Weights of a small transformer language model.
Architecture: LayerNorm before each block, learned positions, biases, tied embeddings, capped logits.
Training: a variant of Adam for these matrices, 731M tokens.
MLP neurons of a small language model. Each row is named by its layer, matrix (up: input weights) and neuron, and shows model dimensions 256-383. Each number is 128 + 32 x the weight over its row's rms, rounded and kept within 0 to 255. Numbers have three digits each.
A block is one neuron, or neurons of one layer that tend to fire together. After each block is what it responds to, as a language model described it from the Wikipedia text at the highest values.

L3.up68:164171157164127078162133119141122121139104131097104101075109142165074134099147123133134041145116145129063116103126205136094161105153117116174192125110137147172164121153135201145174098132124111131150147124128078077140120168155158126129131115141164116077131099117131146152119132167064146103086098123105125150139120141152079127169116113134181069104111132128129145108159196118207124160099
L3.up109:127116163111153124167115146096104136129084128111128120098090149127098066188087186137128096102147062113092091146135125162178116102132071077102187122119148143111130130111130148100096150111076160123139067161161088075120135111068149147167094108118126160162152080120096109068104139093120099062151123145141069145048103122129086153102113168155206118090103132151140149094089140166107119144092
L3.up134:121128088123132037147155130109067120167118103163090109115078138151140027121136143086120083113168135114178079130059162113084135136127160089122099077116113162051176119116088147136203112144109158094138100139112065141162099100086179136179118139110133124142122139188132160193113123090138107187116082129118100097038141128134109122123113100148166134083084119210151083123125174089130076127111
L3.up180:115114151152156113140088112167096162154101111147215097144076153073126121162192129163127130152184156143126069168120118135111170155102139129098169094159155124151105170186160170182130159094141102149108110100160159126158106122109080118124164162203140104089092100142105165139106127070130080050164094164126174163113123145155137110143104176144122075140078166196123053141122106107082141168063
L3.up266:142165202121137117185126114185103182139140058092097121113106167108096144085130110075091129093212107138170108126100144156201147091132093165127151128093090155137170126140073180131104105127072122164104127127134118118110104086133137124134080170157119107133120128168192180107135178090115150089098107119124100129148181102099094145079148180109162157130061189119174114171137134117139131100052
L3.up270:109133140133164124077129125124084120124103139170116110132165117120117109147152137158095147132134052138185071150108192133124106122144186137091115074086156109129073117170115142128113129123127175100091125134167171098077160165092054107145119153073103150152177129164164116168125164187067144159154118094092061124116120075111157123123164166154137118131115150205077105136091123149086141103079
L3.up546:148101120138143080175120179098079149214125129120097156111100168059087143117133150083124106108158135140085120186137127176120182190165126130169119055085177134101089090150106139165102131127130082110148138155081121099128135104105134159130171086112143076162160099136103151123114137103076114160095138128100112129084114091109064090163139158192186037158053147171101084148080132139127133106100
L3.up655:151107072107138061176124165144142145134130138071107117143103108127135204084148127092145072114173108102145141128136130170135132136119132124144136138065187122142196185160154201066130087172110171143139128163093117110176154099102111115134129085119148119075186107183134143189111086143163129097172119179148089140086142110064104106110122129177167120170123099156142164120150085088096106111102
L3.up679:101134078192154140232129134094146174122128095122079107111131157092106086136137136131145127163111086072126134093137189158133152125109137161173161136117141102154123182145099131138134142148156113162104112133181175087103125086077146114105111161069154103143137105172070131095123150174094075191107140114160076142125097155056124168164140102117147119140140096176146155131158110153111127126102
L3.up767:169166099224159083180105123089130148152116155124127115135104138173108150177157181064151107113115075128118104146113133159115099160150126110153115134146170181094172109117183120104121066132107207112105114186114074052119158107135106146182200071076176096134113122145097131105127097089108136076163154114209111136148148149099116103150133111191087066129128114163130146095037130125126123151152
L3.up823:102119131117136142184110153110150116154134139116151104044099180096127088144154160151132123127147112187191126137085169182113145148206081114126115091160139129133079103142144170114086154110068105128102121145144180127052208135128087133165183125155173131127140121124094103103143080123110142111116087172089151157152130152171078109168207162104167135133125095171127108110138117118144140122097
L3.up855:094109121109129069150115139144103111139118097161116134150112105130117174121129155102094118140132114168184125118073151112130159155176117119128180103103118090125123096127083141152181150162079158097155104123138109126111091114114116124131096159139119111147165150181094129126092150124112139115111083133143108130099071143076119118130184131195149083149156056126176140206128173100160088117098
L3.up979:072135115106137058110135106145103129140102024123191120150120195118066159138101138117148095122180109130107117045103160175198109100133116158157209092103154083110117151175122181197152132142129194160089085090142145059143125114090142133115095123152125173093097115168136098184123111144154114097121005117130114155133149071182104117115150118113181112110119154148125084124046126116207133167119
L3.up1039:159084103161194104170127083093161141131142147108106158180111149087133125145176116098163151104106159133205138156163132175114131095109111129068084076172122090178098170143154102124132096172101161128115138088141126089122175104069127103122137113143116124117112097138135189122071129122088183122132076137114119118130176120036105135093094133148180076120080107163172136090105163134123175129173
L3.up1090:178143057041118078103085142112100094173137105095154108160129134132101112094189127142121079164119061087051070101104138129128101157156128162166119102158089155144225152136141173133138102174133161151170114153202099091119147128128108091135115180159176170112119111168142100115098075138115120086113123142125057167130131073123111140191110141132136056103088133163153137134137146098118171071109
L3.up1276:170181170104111092130102115140058109149142113099108119099134130143084166140105132061098096101131109130115095126120115097087164120136109116078123084132135117187177153153135150122089176120080114112168093058152109073100101076137136105109091148154170156139163136116140130120068130105122119071102136149124179134149137133100157156120183100152148146081067147170110145118057161106151106220101
Description: Word after "the"

L4.up152:118140171113117090142119097107104182167082061123158129124068159094147107128089161096096101173146103143138109137131149136142152090088163102135145139115149124100119108211122169108120131195178127129107065141124108091103130059086148123115148173145122165146165133163146135155112083039120087082147101098125103133095119103123132083074136122106164193058113140131169134119151173126171096128111
L4.up620:139156157168164154143107170121143125139089106111135118126111145177122166085157105165121063123155190179109090149063117104154106093122137081119081065136153171130119185158133137194147178109067102148128075124209145103113130125071172100120127180181132075079127140133136100126096184080082094072155146131127149095169112120130097119113082064142148155154101162116169168120080119092120161102079
L4.up1124:098095132160103117054113131116110144110115159122167103153071162126191133127124148094165106076140163140078095166137116133069168155115132122168159075057091119130153147154099138132161109131117127118163085147171144056189096064141139104136170178097079115113144142165102124125069088102158179125133129129144140181128046110126116129144157100091169171105172119155090100142119109152179111170140
L4.up1296:072147063119123075159124128106110201110137059178130091127108147114131101090118118088112136161145136127163125159072169135148134038121192124154137152107107075107137088137120081150069138100078184145101070145124102099100173036069086142182109157195166142121172082088105131102121103125140161112089108103150081139160123116123170134145119141129247184110143109149162160134066127125115122142148
Description: Possessive after subordinating preposition

L3.up40:131146137081167090110105096113090157156142118148169086052173101105197097114145123135165076159191091096121140110113136185189107166151150129057129105155188124119157100112180185134074136161149177111134114123115135111107088157060133100115138130141147145131125121105142109103081084080120069057182125095166117125218109057083085121109119152109155175103156080155125160129129179127122121138125
L3.up102:090201105139119136157104147106123174102140105132163080092133105067121110148208148117154105143117141095177135105182142165132100138143108200085117097159149088140118152141138107163071144137134104139135131183137110176089145152120099131159145164162083160134201133122103112102140108119128106096157137135187134182114112173092138136090139160111198111131153108201141130150135132156165185086141
L3.up146:144134131112150131190104127107138133148112060106134106112077104143147052169100144097131114121173126142116085142136125134143102155144149124128139138156205091117092159147118174206111149100075131136092152148169109143064160096104134140139143151205118152079145113175106153129137152102088113078168114155128048076113146096101124088092087134085150121155099123143103065129089103092167128096107
L3.up172:128082115150125138153082079069121132053057118177144134133126163046146126109160116151151128120157183182146127109117143157138170126127161123120150104141121119070099164146160159114135064165142170180132200102156063138157155106120086177131086107132150176086131133116097184116118140100088122144159160122185094108176108124102100143072077141158183055133125196125133066137143149148178160134106
L3.up298:069121194127175078168096093069079154228090069139094102120148170087145063146131133151130075078141109146158132169155121114155138065184167156048156107153124156165162092136189118124086091092086158108143122117139123068078159112126089145163102142115104146105173116129131141074107094061163094056140105117103126113165116193157150124097145161159130127089104162156097105096125123183125117156189
L3.up301:074119168180131157080105144161132120102116125117135098148164186157098129098126097166172156152136101166079084118182148113124086111095176145113136071112123103158112166133143149097108118141137153141151148174123122124153094137108053103112035159107115171095149080158138078131109150081112135154137149089125158127102129120153115156196128147160206171109117082125134119139118120076139146149141
L3.up311:079157122217167145184135102121125087116097087088146126074151133081109136139123125091072115122175129132109119128112125098136113159146184147085180093184125165130158180089115160149123145134119144151117096121135052138188104092168073137171125127182085103170123111185141104104089187113086114105124057092170096155142194098065148135064155093100132123094111159107165144168108122067103112135116
L3.up475:107129062096165127137140096158140132112125100145206146111083133167103158159127128136095071100154113119110120145134138148165134104188145142128132081102105084098203193145184152174191132102069152108192128116091105130101131106016071096119077157178104168122126110152100095151098125093123092178057062095116060104077086141170164120128135168174148170117096088167168074139093172114121148141168
L3.up657:107114090129131159100106156068138136095123093150188114162157101157160080100094164118105107164094100150115102067135164132085172088107110113090155141133150118127158159079124107127144088098120175150160097100177129125062168101111088164108097140129166170083135152144113154125117122130156065060095117128112138109121107102125112089105147101180114112136157155123147127053117196129132177103130
L3.up702:086108099112133053102154108127149108113134129119137130070161141134116117139136135148111104157144135131133131168127158160104183126136146080090100087130163121163081118138172099155105081164113176192123123170085144084162093211146078105148115172124201166139087149094139167091131119093158088146136114129162141148170138102130106119127174122175116096152114108164080120173166186139157131102168
L3.up786:143136109144217137164126130124133140058118153080115130101075120164087110109111152121151111159161068123107146161142155126117127153122135107136188035111175144120186151110143114138147144129124132131184112136126151151128130081038129097192094157128166111110141120128130117094142195090095070086120119143142093106190143110107098096118121027125159089134083106186096123090058140114134146062113
L3.up1089:081142142101134135124111131078087185154122116116171122084190183176134143129104169131119110141159086158074070136147122088193092147149167154114162050086091133126142142132142078133109078112168132117120118117199106133141124094051161165125109120166112132083155098197143144115130162128125069066104088145151132105133091057130104090163103137184119134115138161136146072102096157138149114145132
L3.up1226:135141181094178122128118137103166183143122114152132102092118090125151129159140085164083132106107115206128200119130147172095182139142139113116138140117111149085185136175218112131096109104086166127156094122164143105102156096097063107187081150092114136133130148131145222181120122112088146111180140148163096114078153129124126151079140110156104117156093105190119173124094160127171167124155
L3.up1234:078153128090152110114118111043091198188136118134123138144118137105110106098140141192102135174144181177153122135140184113139148103181138183171140046166154135083144130165170153155149136069116097062135075155106163118102156126051116125157116102158131114091141098129104168113079099047131093072177097110144173092134110143100122145044116128166133103099141121180130119087159144112133150066158
L3.up1292:103132166099179144145118129104148119088131163094178126069152171048121147076095125156142121087151162121121128106112149111168126111117142091176133119198152142134137141164123129133118115101118137154099110130167108062175148080053149062189095171148106207155165117142127151175115108077164112078089101130151143126123086107162105103066154156131162104035116070154142128172105137151142192184135
L3.up1310:091173117119148110091076109094128178088108061120191111131143111126118093145176133158142104153178075157150119132156128130142118065114130099121147098197211096110123136123132147131174120171119142108142104159157171100130188151061072129154138146158153136104119155139146172193119111122140113104152105171152172104145125109160103071112138115153181086131064135131111151103057080104115134134199
Description: Word and year completions

L2.up1236:124128117209101072159143109131122126148155109118134103090079243158128107110130153167121108157117139120113112123153168128130146100109107077095177166122111095106164097107099172178151101198133144136171132121091116146094140120140115112190128120152172111126164092095086138089094141119114106100131128098120144149138111171077114074079160160150191121072121111102081058120196121148130155137130
Description: Mid-word fragments after prefixes

L4.up61:076118099199152096163129157055154139168163074131112116127112174045132062146131151100107135130121047191152134107139161181183196132151165137099170179126126112115130137133103146148191122133159118161090137128152132101138143098164132160141124143121138072095121152132117133086072173067114121143131131114103124144110111119112080070093116114158115107045145181152148151072092105132095148107130
L4.up163:138186072150107086145155140119138156143122114118118098128098166157139125131120114132119127152173111138173132129136132195126142050189133162111168111036173127118165111193113130165151121150156135170111108140175069174102109138143106083165089174162101136137132091174137114060142092108121051104152116134115117109097170160121113104080151145050155149121142129132135063140126098131101123189144
L4.up315:096130059168106077092098101123183115116111092182129126120104187055136153079151147163133148137167139172152109147163142168154152067135125057124147142138079130092105112133127105129133085185124113108158095141159114097095186126124098134111087133170143086150132149123092079135106053135123131170156100139178128121024135114106115054090151138176144203110102116097132124074135186138115199129148
L4.up429:111119134158115094118172088110107170162103110104083122099118171135119099080155075135131115131103111116149102132145137182128140046171154113071199144125131127163090092169168157186151096093054103179132106144083112122081159154108074098127137102165123111164126077092134128129099073128113126120236058027124116137157183151137103013063163096159158194113137127156112149121134142209127160173135
Description: Word piece after in-

L2.up911:063131113101084103122146127122146192133147098122209117038125151124119084144171138140137095133127099171139155073143170129167121097091152135143142156173155152113162129148135146156128046116071156133161156103053157082045141136086150113218156188156116178115138124148126153139093071118138091110134090101162123103136117182082111059084146144139135127045131139146111110092122149169176171162113
Description: Year in dates

L2.up825:105138124145158105115162110115156129120093089105112124100087180089100054200141156147122109124174171143115097131155174116164142080124139122186120118181108134154123133099129140098062153129132115161120118127197159102153134117057098180154191110145120076131148138120135100115099162110097093087081084079098115112068152100145133125108189077147124117088083180109101186109132170145105110084134
Description: Group and kin nouns

L3.up5:095132160155120154186161117132121135097139119165085120130122148110174071100209164134061099111164134149118126158125145162116219152161125154160089152093192118063098097125133170176127144147160130137121156188095130124089163143144188161121098188139160151136103100090068114151125117069076128114149142051126085152090154168154130112157142135075119119013127131187127180134127104133172091136076
L3.up144:046087074147167137098108131089114135150161120119199156122121132084144178143183169085135134146114157211092088138131131147103160090178098106078120145106115111133173136151105141118088127118133136105152070106182109140170126127085105025114207173104153115107160152144154151154134138137100168109144099136172147150154164113136112120076114128118143121132104102124103093118139206096112091102094
L3.up197:123132214127178112160140104095121169098080118100131139120111137144160140085144138107108142190170119175042085131102136175160161115162132136095173115179166157091151172114123129179144163113130097164140080135118106125139132094080101132093135209195142132126111157114123129107119045133098089122108107060132109134118174102177137135059098128149162148094089186141188124066125160112156088077094
L3.up259:139140162169131171146123160099100115129111081120125140117120168120083115132090146128122100170145075164094155158046147086136149121151148114145155103186100119134165076126118171087110164117080117104120131155170132084092150148104149113158089128169170136107114140146131147127084105103122130114179060122119017133105116073116097159110093137083168086156117159139058120106072201114121152176181
L3.up280:108191184167136063160139136161111103091144157153122150128079133163145106044149135164103136168165134126104062063072118114117130133116151087082120102142156084085187122115105125113140131203082106125159115152163104104183126058144077142124031134158181120173092165142138177111066082094165132111084140114074155152093036106146164148110143133159164132094109136135146104114109098117085112134100
L3.up344:103078084144195143139165119125174152180098122181180104128097188176116127117117136127120109200144128113072103091109115125133156112081168071186113074108195127148158139118132125138178167158078093115162124093113113136140184095115099105148204137179136144127135114140145186181108198133171062171062074152132121105162129086098087123081161102112174041153166106133167137054122117080136158114097
L3.up407:123141170204196102167106148089197143143167113092096135146124128160122143098085135129140093089130060142163118122174136128161200099138119074146150113130157110166155206119104144152128143136107140079171093102126095091082186096144106092114092143147158099072118112118171137144118105117101117125140041166184118115173126141136126085048127159158156086110079113155166135095138092098114079089096
L3.up429:083177179195160108115159169131116170116107124112102130085062098105102088094169190121134110115173104137153122081151138116147148072156084131143129140140102100120136183139123158153105109110078195157162103104140135071156149155102153142153077129119154077139122125147149107172192166107136115157119102143153109154104111130144132099121127113150194129119114140119094123189114108080134117164177
L3.up502:131108165166197082173120119167172172094145153085123102150082116147092134155068160106115100039177052158111122168120168147146132121161194106103103118124177169135158075104134139211120130154094170131094096099129117098157145106161082089100173197128142147132174078172117110106090118167130109055142109158159093101140138144160101121073097126180154144153167164134122104137074098048127178141119
L3.up750:109161119207189101182145120131138141168124180145100097137066156122127114097157088129156121095184140116137056129146157109122161135121161141131121093114138125125171150187142126111108176155122113146152104127152147113140109095123069070145096155091123073133128119100113115146055130118136125100119151155123142103103154157133148116135149119159175132115070089177122103096123165097110114103101
L3.up876:161182119176113105161134101055093144131072122134126141121072134088215131071126097128129113094187052139151067113068155115172155145116097124112154120113192125074145187142139147179132136163078189113156108117155134108192129111129095154122105126124170117127140163171139171072116085112087156110111096154113084129058140163103173115088153096119125092078127136170120127142141136138143148055112
L3.up918:158038192127123089126115100117145159143169150127191154133101113133144137101098151185130121206052121131111126167062113170134185085200156106090132139151160133185133162175133147108147145226132124093179108104122109132063114118126092155118153140148162154072128193156144120115092117137095129148080093131146083178150163177145085123059149162131130123120117102141095147106051148067090128138105
L3.up923:118199164147215103092151107050150126176140137161169120097113174149118205125164115109165111125159135147053142141126157200141179169157142127189169089106147096105171185145134194207117167180161120086102069106087068110121119116106139138176088113112165166107161050110105174139170187153117147178150061108135099093144097114138106094148064181125139155140089127167171095120090096094143115127051
L3.up985:160123098167180050168129190128123161219078095144123150122095149108094121126158102140133125122156102097112061151063146111101148159119137127056153118189205123158157167122143144144138139112083099138134106082167130154109117071093116134116122167156171097079171107133108167139094160129190083110083114152070155127125136123140079159115135054178152059065094150193123124149070143105136130186087
L3.up1205:122154152154179113161145103092103129063068129100087123164106122160161131100109145161085107145146174180121097046131127147128138086113185097118196119095119151151134195134131166110121108117133126096141144071128094126136120143141110173167119221152105122127126186124137167149101125144130113123152077084159174064111102147115113096095137104110164096061134134139215136062061117146120103123131
L3.up1297:082134166153182135147137184140165147084116080135133136108098137111102124059117170088136116183237098159096105077109126085187124121115171126102143103140108198099117142124138144172154168174109116123150142117182100140121122105099154151173171133132117131079112127131198149124083154079091135141092114146195151096164164178116111131052101068125093128000105167131176144033126085115121104134094
Description: Possessive markers

L3.up87:117138081108132106120112076126145118173113119121176111105084152107205156097161125190115124129140129164102097108125123182138092089166166178137127177083145112216103195157132140140152190113093117140090055180096106113095161131144137118179148099123112106137136114154101140076125096123124111116196135115122083133132142086054134076111133118107123182092138126167182152146146051109083163108096
L3.up177:132117151129202144164124095075150123168172118105138164049140150103156114175112089151129127118182145120120139118146152173133164085119089100070168108068129144162156234127116153200097077100113068105106048147038128032132138108112087098184172135121064095128146069126150082156093106129152108057106099152154146152066131132076109137063143133151147143094115125116120158095115114147166154134102
L3.up244:160139165140164194125108093092150144110139084127180122149092157109176122110130122132108149098113160076148171139162135179133076057131151111089163132143174100149124149172084133130168047139113140189112176133096153118079163160114105124174108152146152145125108117191109144084109142127132175165076119138115131122115147126061109139151137133155158158144145155181140207123206118155135150093148
L3.up299:147145115186179147170183062109132144150098090154157122086154152058168106128145099157123135152127124142149131085089225141136135146137091156138132119126095090167179167155165169162123130160148139107104055129108124123122157084110141078137166112093121124136136140113088113118150122143137110078126088095132144129087099170087147121142125136069121170109093143137133131077101099142113137123098
L3.up504:154118172137128102109133101070112165173091073131136090146076151159129061164118189120120106141164119114083080091069177168134170102113128172191137117103156160175155151147132170134107057163088120182137087089136163114099159077054131148122114173118109154118142148130134168125080135131132053083099130117127131099175130162089108170141112133091168104068112193126207135088065169133116174183101
L3.up505:126111157153185120106142165079107156151107119113227107151125112117171132130151124124150108116124102097161147097120162146106114128133074131145091139124138062127194168163155136110148058171146134125101093115065101128117198101139202119170097120136146232134115161134138150129149150113133165112094139125195083155074122212090081163177077140123148147098124162146107186173127117149135143099129
L3.up611:112183086126162133099094113094123156097130153154140094120112167144123095113134082194132119176124150179130130156162099201200111130123149146153122113159092096039112143156111128207160129174124113122165146145158160093062172158181074189141198152133130157100159115178106096144106086114111119084186086155153116125155151116090180126085196148136151138045119132109130093162123131148114124093098
L3.up772:114101117177150121143133124076187189120086139129124106125091141138191144139107130110120109158107115163106157101159125169141110086145138205087162127099141096125085148159096132182137118150111138148199145118085150120163120104094112085100213138151099131175141129134154103133130139160047110174143116126188130104093147161083113076026110092129129139114130153093174089120106138166194191131104
L3.up893:120157155125176024127134176117188135198165065155111134092086119179134150131153149104106131109149118185111136147106144127137168129216158070123108129139118162104142124150108152155151072172086117127102120122160084101110154107163087118181191162124159092144156135078119103093093116114152085088167152106156168119130159131129160148077098131150161148118108149137134160011125106144142095083109
L3.up905:147082181133201126178132114114083111136188105090138148148141179101111088156165120117071129066145139143155159114127161131178128128141099124183155099094105133080193186163133139167145130158159104151137111137067106054144142053071116128142085100097128123102150087126156101053118133141114164169080115151108140172119154157097073181137123060129141170089119167140167182160121094090147175060206
L3.up1013:134069180121163137125120117072153140181156161086169084124129195081165137169138132152066124139132143089146131130145195143166154131097093121151148165109125070179136132094175153131112110118139102118123108152103108097063137141170140146181120161174086173114139138170158092099067102113128116137119126101161135193102172115086156140161108140128154120082135157073094138123174122141147175121117
L3.up1061:097138136160160108143132137098143123145138099143140083167106133114197084118192146164142123159123116118198120106082163098117097134158152125136072100123097067191149155138111126086140127106121120164115081146100102164095159103154145112146118149178124121137154084160116076126148110127123071085124138124121061202080101109091174181136149133101188172127133153146166144115155145124103134102082
L3.up1071:055176152159152081116108144093144087118138056127169126136091167149143112116136135165122132141076116187128090123108088170144115097087088105138112133050170073135146097177092158140145112121133178125180114117093179152084127081115059111122134112123093158061106135132155115128092157104107145122129109075088116103054145118121069154067111152111137118088130149119132173126133124064169139150096
L3.up1134:101147140180120099108095143065144140127128100162113150177151161091192158117087166115093142133148091158154126103103159110109098094113127189110145094112170080164143140160093116141164113183118250080128171135104124159139113076120103111137129165136093153117157165202189134112122091160130105164157095111106066087104088167086154142123141074086095147110155106113076114125115089093167141091149
L3.up1161:160136163224121059124136096129132121163127084161084119061122162130135122137066162121082129127137117115161139151128122108205116092169138097132130150111126132162104106115153120132170101117077140136135127087107112088122130105132110088165136236136079108144148161126122115180087061098074103101135152140128089112084188127084117147091134147107087124079168152154170172123080150078086146142133
L3.up1170:149160125136123075174137046122215132194100096144114139096073170100106103097104171163095133114121169116094149068129110212151158106136105153120112089110145106128153138124171111137141067096126101161168114121058158125098160068151104120084113132166084081092170085126187098100122103141094131105127124097160132150151185094100095115175155105104131108125117118108169108113155063148139159068130
Description: Mid-word fragments after prefixes

L4.up269:118189169153189110188135111149142159175091130172106130065077129186127122073117135092126117121178128151129123114054191140116104132132113120087161159154115147097126145179151125160108137118112206116126103062148128130138097149087119094175158212141145064146094099105126130092161159098057164102140094092147116115106123140118112088172160126065108111082150117197124081102105077160156149144112
L4.up399:153164169196112148188136159101137090195102122151086118095112192166092094116107145121132112176157169140115178064124182122176117186193156182059145115157097091087122133109129118208112147142194171146138162103147135124120133111084152084143110192119147111125160138115102096065101146134064077137146096140140159106098111116043109098157114123049192166079084083122163124144145082083128178140109
L4.up557:160195153168096077134133133088108129168102105133122097118084183119141117133084155140119101110097130148095120152071184127128112144149127180096153109090099144140151123092133116149150149133093208096129137114088109077131120120156121139119156158114137105149162104106110134170120123135088126094077114120158101090121116126104072066079151146099141124119089106193112109094100118105123120118140
L4.up828:088135147095143093131112083125140134126155129187158098118123127112116103101135171062169127116178088109139106143152179147157109056148153166161118173098195098059164166106123131170113116131090102109101150080103103110107186098101144089174144132166129151135139109099166139154151133102087157117083077094136123121152095087108091130161121146173169112129128188168163099119097173119180121096120
Description: Early word-continuation fragments

L2.up249:130126157189154072180101116131080186172104107144140129104107178167124118100126161159135107158188065072079067110109173127129156099170098130054172149181182113106167151147085140144149127110095163074175127128096109082106114090105125120113125139212149098137149098108109098097151106100114139088103059118046104111146097109144102119068159121061140064121079133167129048092090100114084101122083
Description: Split pronoun endings

L4.up248:113160168107125164167172080131117167120135148108126133083165122086092058051211094148133134170146109137149142106180170137161088110122178162160143118177155142083167089135179081176109102102110135085179152152099093099095205134106139173112083152141079177113111120155151092092101076134134094097228101129103136084134128208046164115118153096125165139133086122136176146146102079093148167117107
L4.up484:097081145127149115146122145110191171167133098133096065099137119097158129141111113186101074130094154158112144160140176137168110135171095088099138185160169136155119147087148110200119108090142200086116124168125072123068166173184134147172160124145120140078177139115087173165070078136104084095116158126138121108127159137115111059096169075157151092083106163131156163088083114133133153090061
L4.up582:063163121125148132122131115110135165153143088100166122049144108124115085117130106162126084167119120179112123092143181184184067075118135092087100098140160086118195143118141133150123079174094139114150126134108126101113161152151166144125141135161105179165130103109101124144106104149133073139120110115166129108109090136101066079135153142149155218105085121134145091082157129142130163161155
L4.up697:089108198181154136097126152107119121075127091112094129109145155129111161175118182075073117120122187158142146153143154096116129095130149110115176172123172175093122140104156133130164102130142173127130165089126081083041175186107157120175152202134126139121164131102132116129161123092098073148151120166236104109167148178087136086084143121153087139062140107178109165145133096082138142104101
Description: Year digits in dates